Part of a small language model's weights: 14 layers.
MLP neurons of a small language model. Each row is named by its layer, matrix (down: output weights) and neuron, and shows model dimensions 341-436. Each number is 200 + 30 x the weight over its row's rms, rounded and kept within 0 to 999.
A block is one neuron, or neurons of one layer that tend to fire together. After each block is what it responds to, as a language model described it from the Wikipedia text at the highest values.

L3.down75,186,143,209,167,206,237,238,196,179,251,164,211,165,174,208,172,184,192,203,168,220,221,177,197,202,176,212,232,225,221,164,162,215,198,235,220,195,171,212,187,214,173,168,228,138,179,230,158,172,247,182,212,231,242,224,198,140,237,232,217,254,161,187,150,171,213,210,201,230,172,257,212,244,195,159,217,218,206,203,198,215,169,158,176,179,249,177,155,233,256,224,173,229,185,214,179
L3.down116,203,262,174,215,192,197,227,191,208,216,242,190,206,231,166,201,189,192,224,170,184,221,181,200,175,155,199,251,240,196,164,197,181,198,228,155,205,176,176,189,157,132,220,189,219,227,168,205,197,168,193,203,213,233,197,225,152,184,207,186,189,185,154,234,194,246,172,224,248,211,209,217,226,223,224,167,183,200,190,153,179,171,216,255,183,195,192,139,220,206,266,194,191,218,162,160
L3.down149,253,215,161,180,167,190,163,212,194,210,193,204,189,214,190,226,234,185,198,241,210,212,235,211,273,165,235,161,199,180,222,202,257,219,208,185,145,175,191,215,225,216,146,202,214,234,220,221,159,227,143,216,183,208,186,183,158,203,198,204,171,211,191,221,168,185,204,183,233,174,185,255,216,181,222,187,176,210,175,211,216,269,231,181,203,141,174,194,208,95,203,218,176,204,207,241
L3.down435,191,170,135,133,190,223,224,149,192,197,170,219,192,216,206,281,192,167,159,197,187,201,258,213,176,142,187,202,194,188,165,196,175,191,215,183,112,201,209,142,198,232,200,215,166,186,209,223,239,165,124,173,176,188,218,221,197,218,158,211,170,217,179,233,152,155,185,179,189,217,208,185,233,160,272,219,189,181,198,220,207,173,199,203,240,195,243,161,240,169,280,216,234,222,260,245
L3.down688,175,191,294,223,190,227,175,233,214,217,236,201,185,209,221,183,152,185,189,180,200,182,199,177,181,159,165,160,224,233,186,193,224,195,146,222,202,201,253,188,174,176,146,244,221,215,191,233,231,176,218,159,190,226,195,200,190,213,239,202,248,169,204,254,245,175,200,185,282,226,220,220,228,171,254,235,216,227,180,204,192,231,185,177,183,194,206,191,196,187,194,187,216,220,164,227
L3.down729,227,155,217,197,224,190,215,247,210,200,178,260,177,209,184,194,219,206,196,197,203,235,185,176,240,183,199,123,200,174,223,210,203,207,248,263,197,209,203,140,239,227,195,171,244,232,195,204,186,236,193,201,211,190,188,175,233,162,203,173,169,225,171,176,180,199,226,176,183,146,169,196,213,167,206,173,175,181,162,211,271,182,179,191,206,170,199,183,186,202,182,226,210,199,234,186
L3.down874,199,176,175,190,154,215,205,171,152,194,206,175,189,154,225,216,216,160,188,175,257,270,193,183,176,153,162,259,254,186,217,190,209,234,162,189,198,155,152,201,234,141,207,241,248,217,229,141,137,201,191,181,211,223,184,237,182,206,225,199,213,196,256,249,196,219,168,122,223,198,213,151,145,163,215,240,189,193,210,210,198,187,178,231,170,196,192,170,183,193,273,181,185,206,216,206
L3.down992,175,179,179,258,266,177,181,167,162,189,162,208,182,201,163,195,151,193,231,196,201,169,150,157,234,187,202,201,169,189,211,294,204,219,200,221,208,185,143,251,231,211,209,170,238,179,173,183,223,216,176,243,201,187,245,204,219,183,218,195,201,202,197,141,187,218,212,235,176,174,139,170,125,265,138,233,153,143,180,299,213,216,214,261,134,210,199,195,287,203,192,211,164,197,219,164
Responds to: Word-completing subword pieces

L2.down208,166,183,200,180,184,188,158,189,212,224,155,223,191,186,119,198,215,225,186,176,212,214,180,187,237,232,206,163,206,242,164,182,180,232,181,190,192,199,229,172,144,214,155,197,132,212,194,105,207,216,158,218,228,165,234,224,221,185,199,172,202,236,184,191,171,218,168,168,191,238,231,235,174,188,158,223,208,178,266,233,181,145,211,278,219,237,190,196,241,184,208,192,210,208,230,147
L2.down262,195,164,198,217,126,241,211,211,186,170,221,228,198,256,197,180,124,214,212,162,196,170,179,168,219,194,181,180,147,178,191,176,165,208,216,165,200,251,209,149,196,199,252,207,155,202,220,211,204,203,215,203,257,184,197,246,182,220,188,202,225,189,167,195,177,216,246,184,239,283,145,132,188,221,194,173,199,209,186,217,149,199,241,240,267,243,290,198,214,183,191,174,239,222,174,250
L2.down267,175,215,252,204,207,206,216,180,177,158,203,238,231,209,226,170,120,211,218,192,232,183,170,174,188,193,212,214,184,209,204,138,216,211,174,213,174,204,206,223,243,182,222,157,227,210,126,173,219,242,196,209,143,176,190,189,220,192,209,212,213,204,239,162,212,248,216,219,218,201,174,215,182,260,185,201,175,214,214,234,206,168,234,168,186,187,195,181,182,228,184,173,188,219,227,211
L2.down309,230,206,179,222,167,213,197,221,193,142,207,211,239,154,203,115,178,201,211,206,246,235,189,192,151,206,215,191,158,145,232,193,196,166,170,192,250,193,227,181,180,193,184,181,163,259,197,188,192,172,175,183,207,152,195,218,240,192,144,205,189,205,177,217,166,151,194,177,215,199,199,205,182,215,240,241,188,187,199,215,245,264,189,237,199,189,214,232,204,205,189,202,170,227,199,197
L2.down332,192,165,241,202,199,174,197,207,179,193,193,174,241,217,255,155,212,209,152,207,184,162,218,228,177,190,174,155,171,277,173,193,202,192,204,214,203,273,220,216,212,243,173,223,162,210,206,183,192,245,222,211,176,227,214,224,222,214,228,213,218,220,200,231,227,254,205,224,236,232,226,194,159,169,181,269,181,175,190,177,255,204,198,190,270,200,195,190,176,216,185,175,167,227,202,205
L2.down565,196,207,208,221,202,248,172,159,205,200,171,238,197,242,204,184,154,212,169,182,132,206,204,237,174,189,215,225,192,173,185,194,174,240,206,162,224,219,198,189,197,230,199,209,156,174,205,261,261,203,201,198,231,178,205,169,199,189,167,167,171,209,167,217,181,209,203,216,277,147,168,202,231,189,180,219,188,201,207,181,234,206,205,184,185,215,189,179,223,223,219,185,201,238,192,252
L2.down688,203,211,215,206,213,155,259,225,194,246,165,189,195,173,207,225,199,229,158,225,183,205,201,209,214,163,265,216,256,223,181,193,207,292,133,187,224,186,214,221,250,192,171,171,229,215,155,201,184,150,217,232,182,197,195,178,223,209,171,224,193,228,222,236,242,202,214,154,256,217,178,204,126,209,199,130,182,199,208,208,250,169,207,234,185,200,224,193,189,212,189,205,259,218,226,176
L2.down956,163,209,203,252,178,169,259,205,159,224,146,153,128,205,163,159,197,210,164,199,130,188,245,194,230,185,187,212,209,225,201,185,280,186,224,208,201,205,189,246,221,222,274,206,249,269,168,229,159,200,262,192,166,176,218,171,226,214,204,251,255,203,200,173,193,187,169,160,283,201,154,189,162,183,168,196,230,179,243,198,164,210,193,176,230,229,192,219,192,182,201,211,163,211,186,180
Responds to: Of after nouns

L11.down275,194,221,195,217,212,239,213,165,177,191,187,199,149,219,148,173,180,152,187,260,212,228,231,200,180,186,212,193,203,148,189,168,254,229,170,158,194,216,205,147,191,235,164,224,161,184,218,196,196,185,201,176,238,154,225,189,171,218,207,227,226,192,141,169,242,200,193,140,225,196,197,145,272,171,234,170,202,216,204,225,233,186,182,195,244,224,207,175,222,210,190,142,173,281,201,253
Responds to: Mid-word pieces, heading equals

L3.down85,181,174,194,167,210,221,210,108,271,246,174,194,243,184,141,198,161,178,149,165,210,230,168,256,212,226,183,215,178,205,228,211,234,222,191,205,194,170,201,231,206,199,209,267,175,226,194,223,175,204,194,250,224,203,212,201,212,261,230,178,167,154,221,155,196,154,195,268,194,166,187,218,215,199,219,209,253,198,210,256,198,226,227,193,169,206,217,103,208,241,226,289,200,172,185,205
L3.down117,213,206,198,218,203,147,187,227,237,190,187,231,195,244,171,148,200,199,162,164,172,239,203,177,216,231,214,193,219,220,236,205,188,252,222,170,258,185,195,207,219,192,244,232,198,235,257,210,195,138,228,186,221,229,205,226,246,225,194,190,192,191,147,230,197,224,205,185,150,169,155,163,145,190,220,135,151,224,210,142,185,211,259,273,188,207,225,169,209,222,158,136,229,189,198,201
L3.down425,126,213,136,204,197,191,221,153,181,256,228,190,197,196,143,148,155,194,200,217,171,253,197,268,222,199,204,178,175,226,204,178,189,212,199,232,237,177,218,177,230,152,198,188,180,250,222,212,172,172,247,172,166,155,261,205,202,193,218,204,183,232,165,195,222,198,249,175,228,247,223,244,204,211,168,239,243,239,176,197,214,209,172,252,147,219,144,194,139,241,163,234,180,207,183,230
L3.down571,197,173,148,176,212,171,190,154,256,166,160,214,269,184,177,214,175,219,237,143,182,209,225,175,209,178,132,215,205,178,231,200,211,205,188,157,188,248,185,210,241,243,246,229,235,194,164,196,230,194,150,205,192,212,211,211,180,282,224,194,157,222,242,175,151,172,195,214,170,190,238,193,237,151,175,138,216,190,189,206,218,246,189,141,166,175,184,171,222,161,235,282,167,191,137,180
L3.down779,165,239,211,210,235,228,214,183,173,216,198,195,239,217,225,149,214,234,180,211,183,205,198,195,198,235,212,195,133,193,184,197,160,166,193,188,213,218,245,176,179,211,195,190,174,225,161,235,219,183,239,189,177,203,206,195,240,165,166,203,187,216,198,174,182,186,168,199,193,195,252,204,188,164,159,171,216,252,182,192,204,228,145,180,181,214,230,140,201,207,194,206,179,223,159,242
L3.down822,212,183,141,194,246,203,176,251,139,168,219,170,221,201,214,191,177,178,262,189,222,178,177,175,155,268,214,181,203,202,163,254,190,189,233,226,257,190,182,229,186,178,195,202,235,190,202,164,198,249,222,219,166,192,207,159,229,243,192,218,174,218,186,235,200,219,159,182,183,173,187,205,197,240,228,212,220,150,166,166,133,207,198,169,214,219,252,213,188,122,241,139,170,226,244,167
L3.down940,168,193,170,191,208,184,218,185,210,159,230,198,144,188,217,190,152,221,244,193,258,227,208,190,175,188,176,206,218,135,219,131,225,146,182,141,244,189,222,172,232,147,187,226,221,215,217,214,219,246,222,191,167,181,181,205,193,233,150,199,173,201,198,179,236,176,197,219,218,210,166,227,251,211,191,209,218,206,197,181,192,250,182,195,169,212,232,193,184,191,221,165,205,150,211,193
L3.down988,162,232,186,180,210,161,239,233,232,223,154,197,180,275,189,186,198,216,179,162,134,129,155,191,202,173,187,215,218,234,212,155,142,206,196,196,196,199,214,184,224,180,224,177,179,189,160,208,218,174,266,148,169,193,209,260,150,205,198,210,184,212,191,167,250,217,195,192,117,208,236,205,231,172,252,205,186,258,214,148,195,163,132,219,168,193,167,171,173,202,214,154,179,208,171,216
Responds to: Past participle endings

L3.down411,206,206,213,199,216,204,209,159,195,197,171,179,181,194,209,211,149,190,200,175,158,208,181,189,161,197,207,190,176,135,221,243,197,190,194,154,184,171,211,188,234,139,205,189,237,202,207,219,215,169,174,217,257,224,197,214,153,198,184,231,229,208,221,220,188,200,196,170,175,185,184,187,192,246,212,197,208,153,146,213,170,273,205,178,137,164,245,188,213,180,234,197,237,206,158,262
L3.down539,221,169,211,207,227,223,228,204,207,218,238,280,175,212,148,222,247,187,212,199,236,165,174,219,209,203,179,211,254,174,216,211,218,182,206,232,190,164,214,186,225,229,206,158,219,206,227,188,238,102,164,192,206,246,209,195,207,172,240,185,242,212,181,185,182,218,230,175,229,165,164,177,208,195,174,194,180,200,175,241,217,156,238,242,179,185,166,223,201,241,146,187,192,214,271,234
L3.down624,210,202,211,125,177,168,225,203,184,170,134,172,189,212,149,174,217,166,184,168,192,208,180,207,167,205,205,239,205,160,210,143,147,190,212,167,199,255,231,205,149,171,233,203,211,236,260,193,201,215,158,225,242,238,223,230,215,218,147,171,210,216,242,272,251,197,205,214,181,217,198,159,215,214,192,198,200,216,242,177,228,205,171,152,201,176,192,230,197,241,222,179,160,189,254,218
L3.down667,195,220,231,146,235,214,144,216,189,238,236,205,229,184,220,190,143,227,216,236,240,203,255,187,221,207,170,128,197,157,169,153,191,145,235,196,173,162,229,232,191,238,137,209,184,212,211,200,210,240,235,185,191,184,193,186,235,192,190,216,153,177,238,193,225,202,199,154,151,204,196,267,190,209,192,185,215,201,240,185,214,187,209,185,231,206,201,214,195,188,155,234,183,190,220,207
L3.down706,161,205,137,203,174,229,210,232,188,189,215,220,189,201,219,221,214,220,200,198,238,229,152,169,223,212,188,195,229,213,238,223,178,213,208,223,155,165,236,220,270,193,209,180,197,196,163,211,252,159,201,237,185,200,187,221,218,208,216,230,156,160,217,278,158,196,212,233,197,165,191,244,197,227,225,179,210,192,143,190,191,204,280,221,196,213,255,217,191,210,202,241,197,166,196,154
L3.down920,200,231,223,248,165,201,195,283,221,204,183,176,206,218,205,195,216,208,193,195,182,174,169,184,184,153,163,185,182,190,167,211,235,218,235,186,210,186,200,174,236,190,188,181,190,149,212,213,197,222,165,221,142,189,199,221,246,175,175,240,154,257,192,244,215,218,251,193,224,202,193,182,178,223,203,224,240,240,185,180,214,201,219,192,254,213,237,228,238,180,218,218,155,238,203,142
L3.down949,229,205,246,218,211,177,224,165,189,215,261,134,173,165,172,219,188,182,226,207,233,183,150,169,151,171,179,209,205,211,214,209,232,245,178,160,212,191,198,109,223,224,261,164,215,245,196,212,160,193,201,182,141,151,160,171,235,233,202,187,247,211,232,218,192,183,212,231,207,161,185,166,157,144,206,247,194,183,210,131,156,202,170,231,219,159,151,166,256,246,216,218,210,157,194,175
L3.down1014,241,177,259,238,219,195,233,196,208,245,152,247,170,194,191,167,246,201,163,202,249,200,251,229,203,204,212,293,205,238,180,236,221,191,204,216,211,251,218,223,184,158,202,138,208,204,202,156,150,204,197,173,210,226,192,178,198,228,209,180,256,154,231,219,274,207,213,244,176,229,198,208,251,206,199,236,195,250,157,167,202,180,196,220,231,223,206,167,222,214,208,137,191,234,232,222
Responds to: Mid-word subword fragments

L2.down9,269,231,213,195,159,171,189,244,220,238,214,209,170,259,221,213,203,227,194,234,188,167,212,210,193,204,142,208,207,188,176,205,133,173,227,230,225,261,160,200,212,189,187,183,173,239,164,182,180,237,245,189,227,206,246,175,194,134,185,197,192,217,201,242,220,224,215,178,251,171,174,190,196,233,236,204,209,142,285,158,202,159,153,217,276,231,202,229,159,201,230,160,197,208,200,149
L2.down45,173,206,217,267,166,219,135,181,205,229,237,194,209,169,154,171,215,231,215,153,198,213,208,151,168,227,265,172,246,154,229,147,193,193,259,194,151,173,219,191,247,136,218,189,179,255,212,204,221,230,171,215,184,231,191,240,160,182,236,193,175,141,234,218,212,186,223,268,239,168,218,205,179,176,116,197,271,168,217,209,238,212,180,215,215,211,221,203,227,212,155,189,152,224,148,224
L2.down58,175,167,180,155,231,182,180,163,222,205,139,232,202,176,228,192,143,191,217,173,153,194,157,152,201,249,188,241,216,198,141,191,226,221,185,233,154,198,190,191,147,201,244,221,245,175,207,116,170,177,144,213,188,253,230,174,199,174,225,271,199,194,160,185,216,257,203,260,216,204,169,182,233,180,226,176,176,213,175,176,223,241,217,198,232,221,219,191,232,151,162,231,184,242,218,226
L2.down106,199,184,180,237,229,234,193,204,163,196,213,223,179,230,219,278,194,245,176,188,198,195,185,115,240,213,152,190,213,151,181,185,238,211,261,231,216,187,231,154,248,237,193,185,184,192,162,173,224,200,128,211,171,154,210,209,179,195,270,203,195,167,192,224,151,150,150,236,198,232,175,230,169,266,242,203,137,217,180,189,205,206,195,189,142,205,220,175,154,159,178,206,182,167,215,208
L2.down278,155,195,187,171,160,246,226,216,243,178,173,190,221,232,203,191,249,199,206,228,197,170,215,236,192,245,235,221,197,180,152,195,177,218,179,170,158,186,192,212,163,126,188,191,212,157,203,233,226,194,245,219,237,271,193,187,180,163,171,185,229,247,182,167,221,250,269,210,194,234,166,179,158,112,171,184,163,211,230,218,162,208,199,224,190,254,228,156,189,279,217,209,213,176,167,195
L2.down666,159,200,117,162,200,225,162,190,181,225,204,174,202,189,172,230,225,248,241,175,201,165,245,201,160,212,221,214,204,164,225,262,160,205,159,227,148,163,224,164,203,159,181,216,226,181,197,159,185,200,272,198,190,199,208,133,193,169,178,146,229,197,189,215,222,257,224,230,185,240,173,163,181,151,228,195,170,226,161,214,148,165,194,193,201,190,163,171,223,199,168,187,192,191,214,215
L2.down950,207,223,182,177,169,237,254,202,226,156,214,221,195,184,245,212,168,195,247,225,229,187,186,247,166,197,168,242,221,217,189,268,148,175,181,207,205,205,182,236,159,174,151,175,191,234,220,250,189,223,232,198,229,148,219,177,195,177,219,192,214,211,181,252,193,253,197,219,228,210,157,160,161,197,153,232,181,199,229,154,212,162,204,197,162,191,210,212,173,162,246,180,208,213,196,197
L2.down977,172,215,218,195,210,209,230,201,187,201,238,217,211,223,177,221,178,170,175,183,184,192,134,204,236,198,206,213,183,206,195,213,173,209,190,209,217,178,192,197,195,199,216,192,194,184,200,163,240,137,135,195,276,204,225,159,200,168,204,229,214,222,184,252,206,167,215,167,144,208,187,220,203,217,229,199,184,211,150,166,170,219,234,224,237,180,206,224,186,149,184,203,180,156,276,200
Responds to: Mid-word name fragments

L11.down8,212,230,230,165,188,221,179,218,208,170,188,231,236,147,210,228,226,136,179,228,157,230,170,211,186,244,180,187,171,194,163,262,197,232,224,181,173,202,228,155,233,185,200,218,194,200,227,164,176,178,231,198,129,221,215,180,180,194,235,202,212,207,189,230,232,218,224,193,174,246,189,263,188,196,264,175,261,202,207,211,206,160,199,216,224,201,208,196,185,195,169,247,233,221,222,167
Responds to: Pre-noun modifier endings

L11.down677,175,163,182,200,236,163,210,234,174,216,233,191,214,203,182,203,217,143,203,236,193,210,220,236,182,191,166,150,172,188,168,177,180,208,135,166,176,158,240,200,229,204,181,235,243,212,199,236,167,193,165,249,225,233,230,175,220,207,187,243,154,190,229,227,190,221,144,201,219,158,159,187,189,211,198,188,169,203,230,228,226,175,175,168,229,176,149,229,222,192,196,202,247,227,192,177
Responds to: Mid-word fragments

L2.down114,237,163,152,183,231,257,192,180,203,187,225,194,221,214,221,214,209,277,187,179,225,215,171,259,226,147,164,219,165,204,204,219,164,209,138,216,169,243,232,269,171,189,198,190,223,214,181,277,228,233,214,198,205,178,212,160,137,242,218,171,163,242,290,204,190,234,144,244,214,182,147,208,176,185,255,253,203,188,206,215,219,188,194,182,178,172,208,203,219,214,223,264,225,135,208,204
L2.down253,209,231,213,216,227,155,260,203,170,206,222,193,193,225,188,182,142,223,169,229,192,212,163,201,192,195,213,273,237,190,202,180,188,209,201,219,196,228,206,228,148,171,233,181,221,245,178,190,177,211,183,210,182,142,192,211,164,223,209,187,197,189,210,189,203,212,236,229,174,231,214,225,189,197,144,236,176,185,202,224,225,164,159,197,175,159,214,202,200,177,251,175,150,193,175,260
L2.down560,194,258,180,182,152,202,216,205,192,193,200,228,182,163,231,162,199,240,174,205,185,163,206,287,183,193,222,255,205,227,146,262,220,186,176,171,154,214,199,157,213,159,220,185,197,244,209,211,163,185,228,210,185,166,158,201,182,247,225,228,224,232,196,236,270,198,199,155,242,139,154,188,206,199,260,186,172,201,172,206,219,191,210,204,210,164,200,181,219,194,194,169,212,210,183,236
L2.down599,148,220,186,212,199,188,193,198,228,189,211,242,246,239,197,219,163,220,249,158,200,170,161,229,217,224,235,196,220,181,227,145,199,211,226,206,183,251,213,199,136,186,243,256,187,214,235,203,227,152,173,250,183,160,194,179,124,226,175,146,162,208,166,220,211,183,241,191,166,157,157,139,197,200,182,188,210,175,262,155,213,226,243,192,243,173,207,201,186,209,207,210,209,176,217,215
L2.down660,190,230,243,207,189,195,214,139,181,169,217,227,244,157,183,250,222,185,240,242,189,175,190,153,187,152,246,194,189,138,181,157,168,234,162,180,197,196,208,204,228,140,219,211,225,205,180,194,138,203,184,170,205,179,195,182,149,209,159,229,228,211,151,193,213,155,238,190,199,206,214,237,224,179,223,209,182,220,144,197,180,235,158,235,191,220,164,192,199,187,150,187,168,192,170,230
L2.down789,265,234,219,192,214,205,256,180,184,203,225,214,216,206,232,170,174,242,217,162,226,111,145,156,236,194,223,213,232,235,182,162,171,212,177,197,208,239,167,163,229,224,208,215,211,197,173,174,152,128,178,158,209,143,188,195,192,199,193,226,191,198,227,169,188,171,229,191,214,194,189,190,205,231,185,196,177,135,194,171,149,186,206,194,212,205,192,190,122,218,242,235,209,221,162,154
L2.down870,187,220,250,177,188,190,239,145,175,148,203,154,208,253,203,157,197,169,203,217,181,217,196,182,179,227,215,199,165,171,203,210,193,153,238,181,246,184,214,183,162,187,196,162,198,160,185,193,174,206,181,158,190,177,172,219,187,214,212,168,232,194,146,197,194,221,241,181,167,192,199,173,206,253,183,193,226,251,214,216,218,241,185,219,191,192,151,175,171,198,241,178,195,230,178,221
L2.down872,214,192,178,189,172,114,213,185,180,183,201,179,210,200,189,274,187,203,179,199,246,179,219,242,228,174,169,150,229,180,208,186,213,188,185,209,239,254,221,231,165,219,208,208,243,220,193,175,230,228,148,226,231,200,170,184,237,183,169,192,282,217,178,214,181,180,184,250,162,251,156,217,207,219,196,189,209,207,285,238,223,200,179,259,221,200,202,172,170,242,192,199,231,208,167,223
Responds to: Of after leadership titles

L3.down36,215,235,262,226,212,220,197,219,202,230,227,166,164,197,196,222,205,207,202,262,215,205,212,208,196,245,232,255,157,166,165,177,195,196,140,225,168,252,213,201,235,222,266,168,189,228,176,209,171,219,150,191,232,183,185,232,198,190,172,180,194,158,290,139,207,240,181,178,197,197,232,227,199,168,188,190,222,217,212,200,276,219,107,214,158,190,255,190,195,164,180,202,179,244,200,224
L3.down639,195,167,207,179,182,227,147,216,195,253,151,240,204,203,179,215,179,182,188,201,277,156,163,196,229,199,245,181,195,164,242,179,226,202,171,227,182,231,168,174,184,244,178,185,182,138,238,158,197,186,195,209,206,201,162,175,220,222,191,163,189,188,194,142,200,194,205,211,242,206,194,170,195,232,168,222,216,206,198,227,213,239,179,165,208,193,226,192,189,183,290,234,248,221,181,205
L3.down727,190,164,171,144,221,214,141,236,227,218,192,187,217,210,175,178,232,217,228,134,164,205,192,201,225,223,171,204,198,209,143,201,177,196,228,222,180,212,218,209,217,217,202,204,210,213,259,191,202,172,200,213,248,261,177,238,175,226,210,242,211,215,207,201,222,185,174,221,128,196,146,220,192,232,228,244,200,219,182,207,185,208,169,153,195,166,222,200,266,235,209,224,175,265,166,206
L3.down738,187,169,171,217,226,213,203,125,194,188,213,198,199,181,241,180,195,246,169,142,224,223,200,186,179,175,176,233,143,200,262,177,205,214,185,169,133,235,218,214,224,237,233,267,146,186,230,183,219,239,239,284,194,199,162,161,141,175,169,164,219,195,215,255,158,217,202,178,188,164,199,238,222,245,177,252,217,211,174,158,193,212,212,190,174,179,195,247,231,226,182,210,229,209,141,163
L3.down804,235,199,144,239,187,166,220,219,262,166,153,181,218,182,219,167,162,229,230,246,190,159,194,178,234,179,229,139,185,171,235,196,215,204,195,156,180,200,221,291,191,210,225,216,233,213,186,171,204,178,179,244,210,197,176,228,152,162,184,173,203,213,170,120,208,178,216,207,241,246,199,223,203,208,204,232,194,207,194,205,205,182,219,203,180,235,236,150,218,219,225,138,217,237,175,187
L3.down893,228,246,204,170,149,198,229,225,202,181,165,179,262,217,170,227,204,172,163,191,172,173,197,227,207,276,148,193,182,200,168,188,225,191,157,204,211,200,205,230,201,178,194,260,237,188,212,244,197,204,185,191,224,163,205,223,168,214,218,244,249,224,215,188,207,149,181,155,220,242,192,168,179,264,152,130,225,238,216,143,192,235,181,143,196,187,210,208,178,195,175,203,237,187,237,247
L3.down959,174,170,174,178,173,176,261,201,182,198,171,157,282,201,221,229,190,196,216,216,229,234,186,174,223,208,228,258,232,202,203,251,187,158,226,175,121,193,206,201,256,188,219,201,217,231,209,237,219,199,161,254,200,205,216,192,208,197,196,197,228,192,226,199,181,153,243,182,219,178,189,184,189,164,213,172,198,176,177,199,158,165,183,172,193,156,132,237,190,178,204,172,179,182,218,200
L3.down997,122,136,131,166,187,98,245,184,228,174,221,224,216,212,162,187,232,179,226,144,176,252,179,208,215,278,198,217,176,171,212,208,220,170,217,147,219,260,179,221,196,146,147,216,181,217,176,209,236,185,189,177,188,205,172,221,163,177,206,194,290,189,276,160,212,159,170,226,204,225,209,190,222,198,218,199,233,172,204,182,197,214,213,195,202,226,215,181,205,224,189,164,177,210,202,232
Responds to: Of after office titles

L2.down51,196,177,180,193,243,191,175,204,242,194,184,189,248,203,159,184,173,188,195,184,201,186,237,188,171,209,224,186,198,189,187,171,177,147,165,224,225,163,202,166,206,248,239,233,188,180,168,220,213,201,139,239,172,189,226,169,197,202,189,206,185,202,180,176,178,164,226,198,130,223,197,184,222,180,164,158,217,176,220,188,148,182,176,173,177,245,168,244,184,177,194,256,221,181,200,140
L2.down131,155,251,218,238,257,221,200,178,245,218,185,206,192,210,223,163,182,229,163,197,188,144,181,181,251,170,148,229,139,215,166,146,221,179,210,204,202,215,198,230,213,184,229,235,158,165,195,165,218,210,243,200,264,271,168,181,185,182,173,233,167,236,132,199,201,199,252,258,217,141,175,185,185,196,177,168,231,184,180,186,184,200,186,183,167,169,204,251,215,193,223,210,181,210,157,181
L2.down265,203,177,142,210,216,224,259,237,199,203,243,164,234,184,185,173,178,184,203,186,266,239,239,185,264,146,179,155,95,171,149,188,251,184,195,203,200,196,163,197,180,253,260,173,217,210,166,210,158,227,207,163,194,172,153,187,168,198,235,147,153,237,209,168,195,223,204,189,211,229,182,235,130,203,206,208,236,183,280,213,222,187,199,176,180,174,172,205,180,150,154,166,171,140,206,245
L2.down508,224,222,197,203,216,190,193,206,274,195,266,202,224,224,153,159,135,201,169,177,169,226,225,245,224,168,221,213,207,190,234,178,195,149,230,166,234,262,259,157,209,221,183,105,182,198,217,190,197,197,214,185,213,222,180,192,203,170,183,217,189,219,188,220,208,240,207,188,197,162,235,205,220,165,180,221,197,248,262,225,187,217,208,235,207,188,205,154,217,191,231,190,165,209,195,222
L2.down578,214,210,230,186,192,148,204,203,198,202,181,225,196,228,184,145,155,198,211,140,195,187,192,188,176,145,185,155,187,219,171,231,168,150,207,212,267,224,206,196,163,212,177,193,176,211,150,169,191,190,180,156,217,238,180,224,210,226,174,185,167,216,155,176,128,228,226,184,201,201,194,197,160,224,276,187,189,175,204,189,184,279,207,181,195,159,241,198,243,174,212,232,244,242,161,228
L2.down677,215,204,212,202,148,158,196,168,231,231,127,175,206,221,129,177,216,215,235,167,171,170,151,181,186,227,143,179,207,204,215,210,187,246,228,182,215,239,207,251,202,192,226,188,187,174,183,230,188,210,187,162,208,182,179,227,176,239,143,251,264,228,206,172,155,194,259,158,194,183,158,240,203,188,259,205,139,215,210,217,153,202,213,203,242,225,154,221,200,171,183,225,182,213,219,233
L2.down731,172,173,154,216,189,162,215,203,200,248,167,238,231,214,155,181,155,211,184,133,200,207,222,212,195,177,170,183,191,128,197,195,163,141,168,210,187,237,198,186,206,195,214,177,190,193,161,127,207,229,145,205,243,236,203,222,211,209,179,200,168,180,174,182,219,153,158,235,154,171,201,210,219,238,191,208,137,158,255,214,195,181,194,159,188,154,212,150,199,175,175,233,224,235,137,212
L2.down990,196,163,135,192,200,223,206,150,227,208,139,194,219,220,256,188,173,189,201,146,213,198,189,238,204,216,192,220,254,228,194,214,195,163,191,158,174,184,188,207,198,216,189,182,209,185,190,197,233,221,216,212,181,201,174,180,148,228,241,235,143,202,169,193,202,219,162,170,175,164,244,250,232,242,208,151,206,238,227,240,182,213,220,184,179,212,193,134,200,137,236,197,173,200,192,191
Responds to: Past-tense -d suffix

L11.down183,181,253,296,230,197,214,207,234,221,189,253,150,194,211,230,197,217,220,199,172,246,130,185,194,192,225,189,212,224,183,207,204,183,242,235,202,179,202,202,183,193,223,193,159,174,194,196,187,167,194,142,182,254,207,186,206,227,176,219,197,171,235,181,202,223,222,234,173,167,223,222,198,173,214,213,256,215,163,207,190,210,192,190,194,222,198,207,138,231,193,180,195,217,139,231,201
Responds to: Separators before upcoming names